Weights of a small GPT-style language model, trained from scratch on English Wikipedia.
Size: 12 layers, width 192, MLP 768 squared ReLU, vocabulary 1075, 5.75M parameters.
Training: a variant of Muon for these matrices, 11231 steps.
MLP neurons of a small language model. Each row is named by its layer, matrix (down: output weights) and neuron, and shows model dimensions 16-143. Each number is 128 + 32 x the weight over its row's rms, rounded and kept within 0 to 255. Numbers have three digits each.
A block is one neuron, or neurons of one layer that tend to fire together. Before each block is what it responds to, as a language model described it from the Wikipedia text at the highest values.

Responds to: Paragraph breaks, split word starts
L8.down471:139129107082131105126115104096088161108093085115131186139083163142114134095128148118118118184169129119115162115123151085144174177113142146130165122127089110160112135148131099096087118087119125104105144146144159121137152111193189101097109228124119180050105108105107069171119156134102110125090136142085118143112156147145197130136148155033118071158163169081114153078109087061154131079133
L8.down549:133137151190133129128096126117152137069126064152120105152135199173112141118126094142135149098128148126106129154133108134092155144133160092181144169130103155156136116145101142124111087138100188138134079114152167140126042162155073063101121067057165106210078199078118115152073147178115148094102100072171172109138159173149144107058108116137169119121149095086129140102169116126106108127185
L8.down600:109106103162098097121096142103144092141104154102131079091096138117130111124120167161134131137069165089084096083158146191168170072099130123101088179101122093122134152184168100119122087128159120149103065105143134163156125134084160137098142092153062179182118165138106131120131160161131161103165201169115153131149070121103149109196160123151117105106144114118121137112135128099099048102111
L8.down762:152070113144141127140201043127074136168107067132088133146172187116154147151151137158116133135119134148101132156156114197181138188174106110091134129081140136212163153153126132155105134081182148085141117165126161094113129083093153165132119108151147099118090130131088081133100120111156138103070179172090117144182102116191163209166129087116145135050154119148118121111142134106120179096132

Responds to: Predictable continuation pieces
L8.down596:125150161092084117189077111080092154123090099084106121168139097110122190111127148127124104112106075194115092128112114105113083176127051164086071131159161089119140133131124132147079113097157099105146125189170139109119111096094118152166144110097115157190137120092147104152154197129125104141033151112103144169126118108097159074178139144135171132128149088131110164129089126120075090102109
L8.down667:184126152151122160098107084121138143094165137134125100127165100104099124177109171156174117118146154136147101135087116099114078115083114163221092129114153102083114111121111173091136075102151172175130142122096157129099120203112037084126144104088163154196108127128136110082158150088096124096128142085091136111116124143130093154158122109145095160133108152168113129110129164131111124140160
L8.down743:129116069146083089121100076103089072113107143111121135164178121147148128086157091145104151094146124139124147097178131170154127090108085152160098174123148163143162163168119139120101121162125131125078151133191155126151131167176145140126139113105071118120135127131126110148048158125126129159118096087160096126088102143106094201089081091088091111118137143160049172111123115166179131220128
L8.down763:175148089154082099083085119149191075120109157111164129135103127125123154096137165176100082112171120124088158139123153104132103134135098165184108104142144073106072166137090108127114176148124130128202132109143085162129152161113098101127126161118138155140151145144120106138136100091029111157089099115192129150079124092118127129136185136170125105123134133050063171125054110162156139141130

Responds to: Mid-word fragments and "of"
L5.down28:148091082113101142161099094119127168087166067137121133137132170122146138194120124112092102107114120114146106112102108172134109145104101142027109137088177093124163150131140133164137099124156136127148091213132154109103170169089095125113141115117090103192107087093108147070150133120144102061161115130120143074169113161134099175118123135110081076108091031113108122104139144108130048127097
L5.down33:117115092112117131098158102176105168125055128115077129121123136166151099082076195164096147051142139105143119149120152055177124122069106076071121094153136133186131120128107109177122138104126105115140127113093160186169088176173134098095160141080163156137127201070105124132090131141046169104110093148189108088140125098111125156133118180082072127058142126130122109199120143108125160150094
L5.down90:138126047154148145181113105139145154113106105076158170121153124093115105134095117184165100154081137140064175131137122133137139146053133130163121167113064156118100169132111136064072176113104068132118097164143134111067075164169101122139100100075096128121116150176085136126073157175132098124099127108164117094146171168143165148174111188098189126136126115074092136141125121107145090145143
L5.down99:118139144182102090072117127188125101121160131119096158193147102105131146119111096077137159092060104112164186096146151133154127053134100108119079161168069160131174152133146111165084175108070087120075109118096123135107121105173126135102194141117102114121106174134068141134147119132136130142139057165145154142114092076157078127108064127081137155118070145081193166111162124159094171112187
L5.down150:155112113049162105120093158133158102142128133091117073080125172161193089185113166114116165154098085086157097130147069157110116091145142103177120139103103134148156154141090215114147124136174181106073123167104120157141070164132110079185154066103132111149120160127172144189132123097162081116127156154096148165111126170160160086145140115161092172146128174080122142053123091111111164107110
L5.down257:116160127113181159155165126148165132146053100129115119091111167109094094160114145133104101153097156197132076124115146154140181101066070100128085061138110084091103070063108139119088074134125141128156123125146139121150170094083140160061091144180125142201148130131121145120108175130131167143137112105126104094078133132171119171073099104161094128116140165121123130092175087155084172103126
L5.down326:126128156182159109135151127108157154105160170139160155097142074097100132146171118111211126152143161127161130137105110112160100118145112062085114109142150147094073093125169127171061131128077151121116121085093125085169096129132129158058163115078118116148092165118137175118140162101092210108134158170107144126115129118076166159173125140156166123099110089074119113171085078170092098137125
L5.down440:205139042058061142123135096132116090140113180147174151110142082138083121110129120145131107140132063120144158128122126111102156121153124133129109212132143140133084110175119084123165121155138123147137101136117155040172138148061123105086127197099134115136075112104121081170107107118112156147121156176144125163120117103188215052115165077151197139147158110197117099088096130136128104175152
L5.down460:152103142157150121177160115148098179130114117108100123091154110164156125117099187139138146166174118107121131125104168160132161129061163153108148093144188126171120118137122113104119144132127191157152152121125143176059111155105163106127162140090064116140142174132156158155142139119190114178088133188146166113087115110077127162118135137083036067112180098130120138179112130160108161116140
L5.down471:071131111156165119118096133148178184088159186036090155118179086131142107170130078167167116102093113140152090157156146099110126131153094160123139135190168087160115140158150117153146134101184182115120088065129092121143072088117170125077134159139131109086114174070090175112162100150122131126137109159113090144163139157152104138091185135144137133131174098086204062132204102057152148135117
L5.down481:091152120113134131130164162109133151118091120094124168124179132107116173141070114086127087189147125115153210199142107129111113124108100105128112130091115186130157163116092079092108099174124137099151105095160132113141150118135173113142121086093175164103140092141136089142129178087069133171148153182170112094109134056116107147102151111124109144166144112094121097134163165103094097074121
L5.down514:127143088120171124189079047100095175143156181087155175087110130130136140153123139119120129034096131138115148199140132119133134118106101130151148131099136107134147121081125147086110115131119106121111098128183090143120162158132154129096117196112155104124214186174147094117123093170103099081177052140118176081124145153104124086132136158091155178101044147136150091137135101105162121165081
L5.down649:145143135114139123151087067140117147090129132113134109103153162139132139170162133177109043112137180133063168160126051131168152118141138079160144133093157138148092119105159096101117135161180123150150087208137110147155094134163104180117150088170183174108097164112061120181056123142086081124138147139151126160102103049096106111205101101121088134089148130136139186167084164139133118064123
L5.down661:120125154126145166154103152088161111081066106180156139105172058092188113103153189147099115083175138129093116166145129112107136081169139085141167154199085150133091158177148151143134125113113095129143074106156096124085127125116148147110113181128159095154151052137111151205122106140145122074096158126166168142149219171108161084138205082128152127161136093091144104130171147142133100148127
L5.down698:080144087180112106093089106157120105121155082138115079090139070125111092173113129143186143153139153160079155113172068156171147180105100143112163134115189124120086081192095127095153133130079164077182144144068116124148139119127185166156155121155159098078098181131159131080110110129161138097165115168127119154124143123114118107153149045165098118104091119150078156121095185146112156149103
L5.down725:142080138176091101095162101149150210112129141091118183092168086091147175142133115123056122085189094126153175147117148144149098190114117131163152082092147166161092092092157119154145131114168115141171154155127067060109130225120153154149161120124038105123070187169136151135190126124117127166149140093083132079181154141113087162125115113111113124097124166091114108102182152154166109156159

Responds to: Sentence-final periods
L5.down68:134142135171111190151095136089144098156160149119144216074141139204111206119064071129170102108119114116128142130152169177114127070135141151155139134114150105086110079205136146164151123106159104143124119138122136106155174145097121076125137150059150155104149146141112083124146123106123138150117179204113135091111169128181149104080142151141153202193093124110113092121092152089126109146143
L5.down121:157183065106154161114126196128133114158119166153130085112086176175155145167135153093091107149161138094197146144167128141080085122091161139145115132104081154166166142180140061157129121162100124085120120149079123081036093057147147162129096130170087145162147143100145105156124098130126157158087109118142079166075134214095112086170132134097153127129095088146138149163123172130126132160107
L5.down154:119144147128109181104122115152199185152104122085115118095149120096108176071076090141137175114155150165201087171132154126136132187172135117112151109110155120081188081139106077156070158109116121155196121129083074139175151171174121111099099115130099098165151122099070127177111129136174131166155126125162106076145131151119113125116110118098177143151105155116114062131179090142169136153088
L5.down177:158153102113159161065067149133161175124114141119083196129090169137074146145116136149158103098177138166137079144098138140114168127093172132109121142143189129118062140143158093100127116149163154159132123085100112137108174129115140137151160117167113166095122090142149096118141086071116092100181082082145068075114103109100083172113108147182143162181190134150096101114145109060168147143117
L5.down201:175117064060095138114181108134136105078180112139091100171099119120159119142185180123112096112089093101147119118126139111122075104092066126097071114123163083121054114191192081168168126127140105132082042118094142100186092149113160185158155117171145147123115083095120111096120163138114089118041085099124103160109099147030133119138120118133120151128111138111113139114143104181112142071138
L5.down236:188104171078122101098104102137168117063060107133145143120106146158093154123144073107083126160155122156185138099127199146168134199211088139131143172083156175128072111098078098161131085161067110083122147101116058137187143167157092126165127123145126111111172152106087127139091173070147112134094116137142119115135167148135139093119130137102203135101152143147098175134130111183181102141101
L5.down244:119107141124135082135157177174081126098127210126127145124127101084088137161151140110153140112126149100079147117166164061137114060077163130161148104184070115106126109100136098093103138134131130185144079108073147147092153189124116119116087123123088130088189129132141123134151165105105123074168121134121144100160185164092167118105101117138085185164152145151131107074082040085102102098090
L5.down367:120133118146132075110120099115089114111127151170125157188113110183130144144187115131138161102102104169128092036099177142090101154149133169155148109150096162133118170135118100165115101134149135115169123094132113106138136169211109199083193057110113109192163109155188113162109164074140142131164146146091110130162076158109101093165143156075135095066178129155098145109184131090128135106108
L5.down462:110100084104172127171092127083173099122137116207154151144086133134075063095128064121130108172147116124133131174158127064110132135144150156101136122137121140124115116085137111178135084125081215131178120189158145100137096116150168126094114125206087145156145102136127109099135167146078151170088188158135106117108119158217153137146159148119143119128062119111134137127163086140094189143112
L5.down488:139176162097131113149139068094137120142085127117138108181100177112168201093159138092132105163164198129173098147123135194131083137104165148122129106106093106178159090146080126111134099139090117113128135174136130142135142130165160140112150127129133170106115191091152125136133153128191177103108172178127135066131135123122123118105098122138145083147180164097187149114146151126155157119167
L5.down509:118098118056129146092144141133173136138072097107113090156142126059093121096100129079125153083179165156093131139138199138136156090115164119146135111151142161104055130079156154133167142108164140148135134091159086135104175017149144170150148148098136120127162153125084170081142111080165096158117106125136107079117105175087119150167103129109125138136140150153099048146151133087088086144126
L5.down525:141129113110114103087054112151169119132109175074101083140156122135118132162178168076107130118104122160054201140107162151170151153105114125153104133126109087146083139147124117155163097191126153114130082118124101147158106142116107160111164120121157182110122061145118119170170107126132169113142065106151098121147155135185121048119070157156171144156126114089111127069133123143074188112180
L5.down582:162097099205116174093145104170094128128107142123110119118076078156109082084170140156109154175146139128132159125132107177145187124098166145119126160108138115116085161133174142132112176101158084153088096117105115161092165097128133147081087159086095062059129148061107125144076123141155105144108073126150103095108176103151087139105099134172144160078073144105165154182148139127054147166152
L5.down641:138109059118167106106129108110144105126154151083099132079052168074099084105143122152166097107165169120148086181108086143149166157105120098134116098101119121119060148173154181075146114121189090141129180125073116165104095158126155162150151106168163103063131084154143104091119125153135093105162092090148144084118095133141143111138124138132194138103130109096111081144080122098132139157112
L5.down679:140128150104112150149130125193133131142140127142099119117133132073098160136079119080109138111148197153134106131104150144157149107130130095136146104175149137093085135078133098150185119087139134106150156116153124190131168105187150160117135123136137182141178151103090134101113145122177053143105088179133088105127171093141139153145071131170060177118115176155076055100148149116102154105109
L5.down762:121114139105097146125116127126094130076087085087139128114112155121136143122146131128181147176138105121107100051131143129137103141130156098125088160141106162117065114187094145116151123188053142140112115170137110113118106091127093109055123105170094160158189140066112106164117149123114041109116136151082164117132125066118172099105154116097101230099146117091187088147150160193108143192095

Responds to: Sentence-final period after plurals
L3.down690:177161117115131139131048181127168156107113196049143067079101163146116099179071123141168158137169174140134135161096061146129102082095157131100151123152123133182106164109163162131153098104132144133134098101182141165139159106121109198158150120122138138096179191103136167124130110134068062104142122144109169150099165125147154162172100117175143145173133143090138069115098149115137172144141

Responds to: First-name final pieces
L8.down277:103071105143130147131118125132134143136083128119177175133103171152141132200119206113118095160119147158109155170117121162117110173090129136139110126105107114194151126160202122120091167134176126132117123127161122114112157145118141106112151095127110116114141136158066148070224117164167112102085178152131088158144128105132099095071171141112178078150123156140168163148114120189118118119114
L8.down362:139139169119058113105181189159062165191127137133121159147095103092139068148040157146134139136124126116117152172161071151122101170152112106127147154074111139148186125154140109190145150189112119093113111108112140125118159209089044118168116157089142138132130155145090174139089154143159144132125101100147159093148129130104137112104120137129228136069099126121104131133109119167144120173130
L8.down387:061078179143151139124099149168126098118096147145075141099136134097120115124148095137136136073088075140101124172131175129140127189100116136181058126133082106109193131149087134182148164203164070112154088107123144137197189115119121100155158117199110112139116106121093126160119126091138089131081128121156044116110124145154192124082115137084103122123181172144136112050144109179113127106178
L8.down545:093167094165156122096139086107148149125104146150193118136157171173151126159103126129079140137163103136137133112184185195139096194111156140086083091111123085121137093131132137133123167118126147158133156147175141124142144109083099107123104137081157121143134133111124142105170120061138142101094168166117165144123154199098093088122080120168108137157112106162145163132177156143099105158106

Responds to: Mid-name word completion
L5.down63:136087127180148149150135137170089129136120092135160142077157147070169085160174098140129090081091076154129156140152161093134123093110158192146044201038063111095080126185088146152129207154103116109154135144120127110120125116135099081116105100115155133133173173104139119205119109148087071066100130114153129147164144150099132159140173120103118195160090117117149177124174176175143123108059
L5.down127:127130175114081133133058121147166094154169152170103085117184127111101107149174106090125121119069120113137140144120117149151101117088095111138075123149098120118128157132166142200124124134162106078101092187158122147106127133159057063131134125113119072151143100087143098086094149154155092134102122177157168150137148117109116122155106173095182077172135159139149182136122122167192122101166
L5.down140:118123136155094149117122123175186060119138132136136144100088182138157061189147196193108064134085067156144122110185229128087157161147101147147130114111174173125129146132121117145135140101169057075138136157148172142124173136225148129073142132107132157155145145175104086132150075092153092104197151072161140140144126167096128126168103162087112145171124132152165157193128103129135113082124
L5.down215:099135052085114079132184134094155163150157134152149157132145110143156081136081087170148111105176094063133133150127107185141124131131149115097131125183156126099128098134055170098146107135124155097151146123177065159158166142154115157165136120107162105132124062121126143081143074178137151111167132174160094141125227145127102162112141120077115149115100176146076098081151123115174089129179
L5.down223:108104145089101127104140131065132142151100166080128091133093152102130152180126153175120117140087163151123153124164170151126161165086159205110123162106134119148104100131164133061160049158130160104176159107145119138138084161089171152080188113081093205124135131128146074117151097138164176124149166095172096119099127143129190160157115095131132120174069080163190087138152154157160081126139
L5.down266:128131119151112171087116134178044087172093153134119131085115178128138077128119118090138132106123118144077145147080159092134128168111133096155169147096087116172129178085141134104144154160086121144164096085115139131089113125143115102125125065137131141175141170107165143197181127124111130120108121085149075142171114130144075134173195119139137128208139108157064114107088126113125131127134
L5.down287:187125078196093137113123145090141134176200093152182106095120136157159148142149169102156109096100136097085131113124122174132121161138051168086073113117146147175134165145134059132133220172166136139136072182117128109140112106234144101118101134135118116119077138162125104145108154114170117143105090152118145117102175099102169092122144155137111121131138074188067104083120124092164159079082
L5.down303:132120183146131130149111126177099126136059076124121127120124094123095118167143116167125153088070087149107180119102149141104094132087221141145134083109046124139161102099092104157107120183096119113099137162115063186160155113160114121140131096124133159127147165155122121184151078133108099142113135098119133142152207085173131112105181085129133108141147141125111089152117139148167079088125
L5.down387:132130113198134115092164137099174133145170072163123094103224178065170079156156153212142165080049111097106176167150168113119106169107083138109113131101120145150138117112160097113138181157131161169159205142134185135143119135153105070116146167163199089097106139143112152131112103144160137102154083085114171149222118172162036101122137118108138156154131097141122101153122109112122158103108
L5.down467:111211112125128135134129144171145087127140136160139132191108157105101156119103125195197107174111112164107156155153150111106146101112185150111134091113116157070140155064121046064046074135149062128144105137087144155082114169122109135075067104162134118135119102074128153114139174086095130167101152155132105131109136141154081098152155132128130161182126085163066110072137130168130151119151
L5.down483:151106119129109103149215175107126107111135133150141184088119144128117086156183138114160147087142138106152110092094118131171140124116104176123139177114103174141090094133113133138162125109122133147150081167176205155233124216172107119086155095112192154081149125119101109124108098056130183087100132145096080129132101122145142108090148090110127097203099125157155091131095126148077109152146
L5.down492:162123126191099113087119079120059139093102115102085102144121150144138106143109120154138116091084063166080140085165164134132149130121107127163137100109077090111124088143137147122151105107171098107178139117135137136099069111114069096056088090164147089143149089103139181122088138142196097157073122127114101160116173139211081153072115137079115206094108119098132100119115099127150200121105
L5.down545:167112082144115119114132167168113116088099121168157084169160061105093135117139104153122102098116138118133122040170129130166163190131127115115135126152125075086137141168119080097154144100163161146151146130162153096160200131075161151100111114122148107168107096035128129109111145129094113145119136117056203053130133115093113112154158138123056091125067148131131091134156178089148089174124
L5.down614:066100160106142147171054097194124130154107185098160125134092118148071152112143179117171178064055102159110080122117142105190113092137106141095147127091147111106175075134173117098141111114168168129105147096082096089148157129146129146105097187080042125118088107118103164109129103168115094104144028116136158109115133148148139121130092105101098153146109175116089127091134142154162131077122
L5.down652:151100115153185104096154148121137082211112060156173129151067145157148144122200141125163159095134171175075145139121150125135124151105112145060103137087107119081069126160150153149141138142146139085136151139155125161180095128188118168055090150185116153151126110126082199176111118170121115105134127100129148149099118055147099160095154195087136173142159141125119120090090100121146143158118
L5.down672:182170116198144125100125090126143077144032146144142172138145203156165047131089112110128091186084159084126128127089133150074156118174167150150173141118133128112126135117081164140060126153172148153205136161157160126115092110149126050164129119069184179126160146098129213135113068149113120120132115101117156154107143130181074146097140158108102182176126152122168082125125109140110160143111

Responds to: Section heading closers
L3.down132:103103129137129094089141192106130119144103107114127116133111087164180116143115093194088100094154131187122201089145169150177120065131149126200135101077133150104117103170216145135129095081135150094117116083186114113119173131074123124128128144105129161098138111148141158187109090127137132076157132045189144119147127112120054098089108120125093135161136123116086142143137104096094081178111

Responds to: Post-noun "of" linker
L3.down591:176200121116142116189157144112167083085170052055111128140185059132119063113156123120161146106131124113116104128124175097157201114169135176121122156182124177127145147185152133105098160191154168082064121167148131099149142136111137149155128144094096106088124130129068162107124134115179097136122119148105123148100081107056129126140123111083089157116135189139179173130105120131161142138090

Responds to: Mid-word inner fragments
L8.down144:126174147154119189117066046126137134104091149138161152104072184106121081077129147178080113074158120156093192131093158098132121083201110153189099108144130139170161140096106098109125167106201116167130114154135169188149099117091130110059164124146143135135157143117160120133131176097135178093098118103170163182114117100110148093126095133159196177136085114128122163140150140065143090097108
L8.down161:190148105132158097140117144173131151087145146118145160085170103132093149127065160174166158134113159081083139155138077089114115122094134151159147134131107155087202106093147149115155097090086163103189183172130116120127075199148175103096118153089101088107110078206149110059110113139141108084089091137151156179135126150094160068161112156156139131143142127120152162076136196130102170140077
L8.down280:135152144161202152115101105168117128127178098125116110063141067116069159145164039150152204114147165152143159095190185086143095113097123126161102142135152130096093152079172149089115128161146155134089118129149118136115187112148107120178175140132178124155112134084132172087105138099138150154110148137090071070135109112084119124130084089179066082099085089182090165158126052158141117095088
L8.down693:120122135156089089123173056154171138129126158103124150091163113076136118113129129088085133154137165131086183158143151104155161094162136093095084169125090183122091103169132146164112177197090108105154151095113091106210141121114076186161122064124178154086130074110044150113073134095131136113097090141166153195124079162139118112134104121136132150158166160124128079150087141102091161145103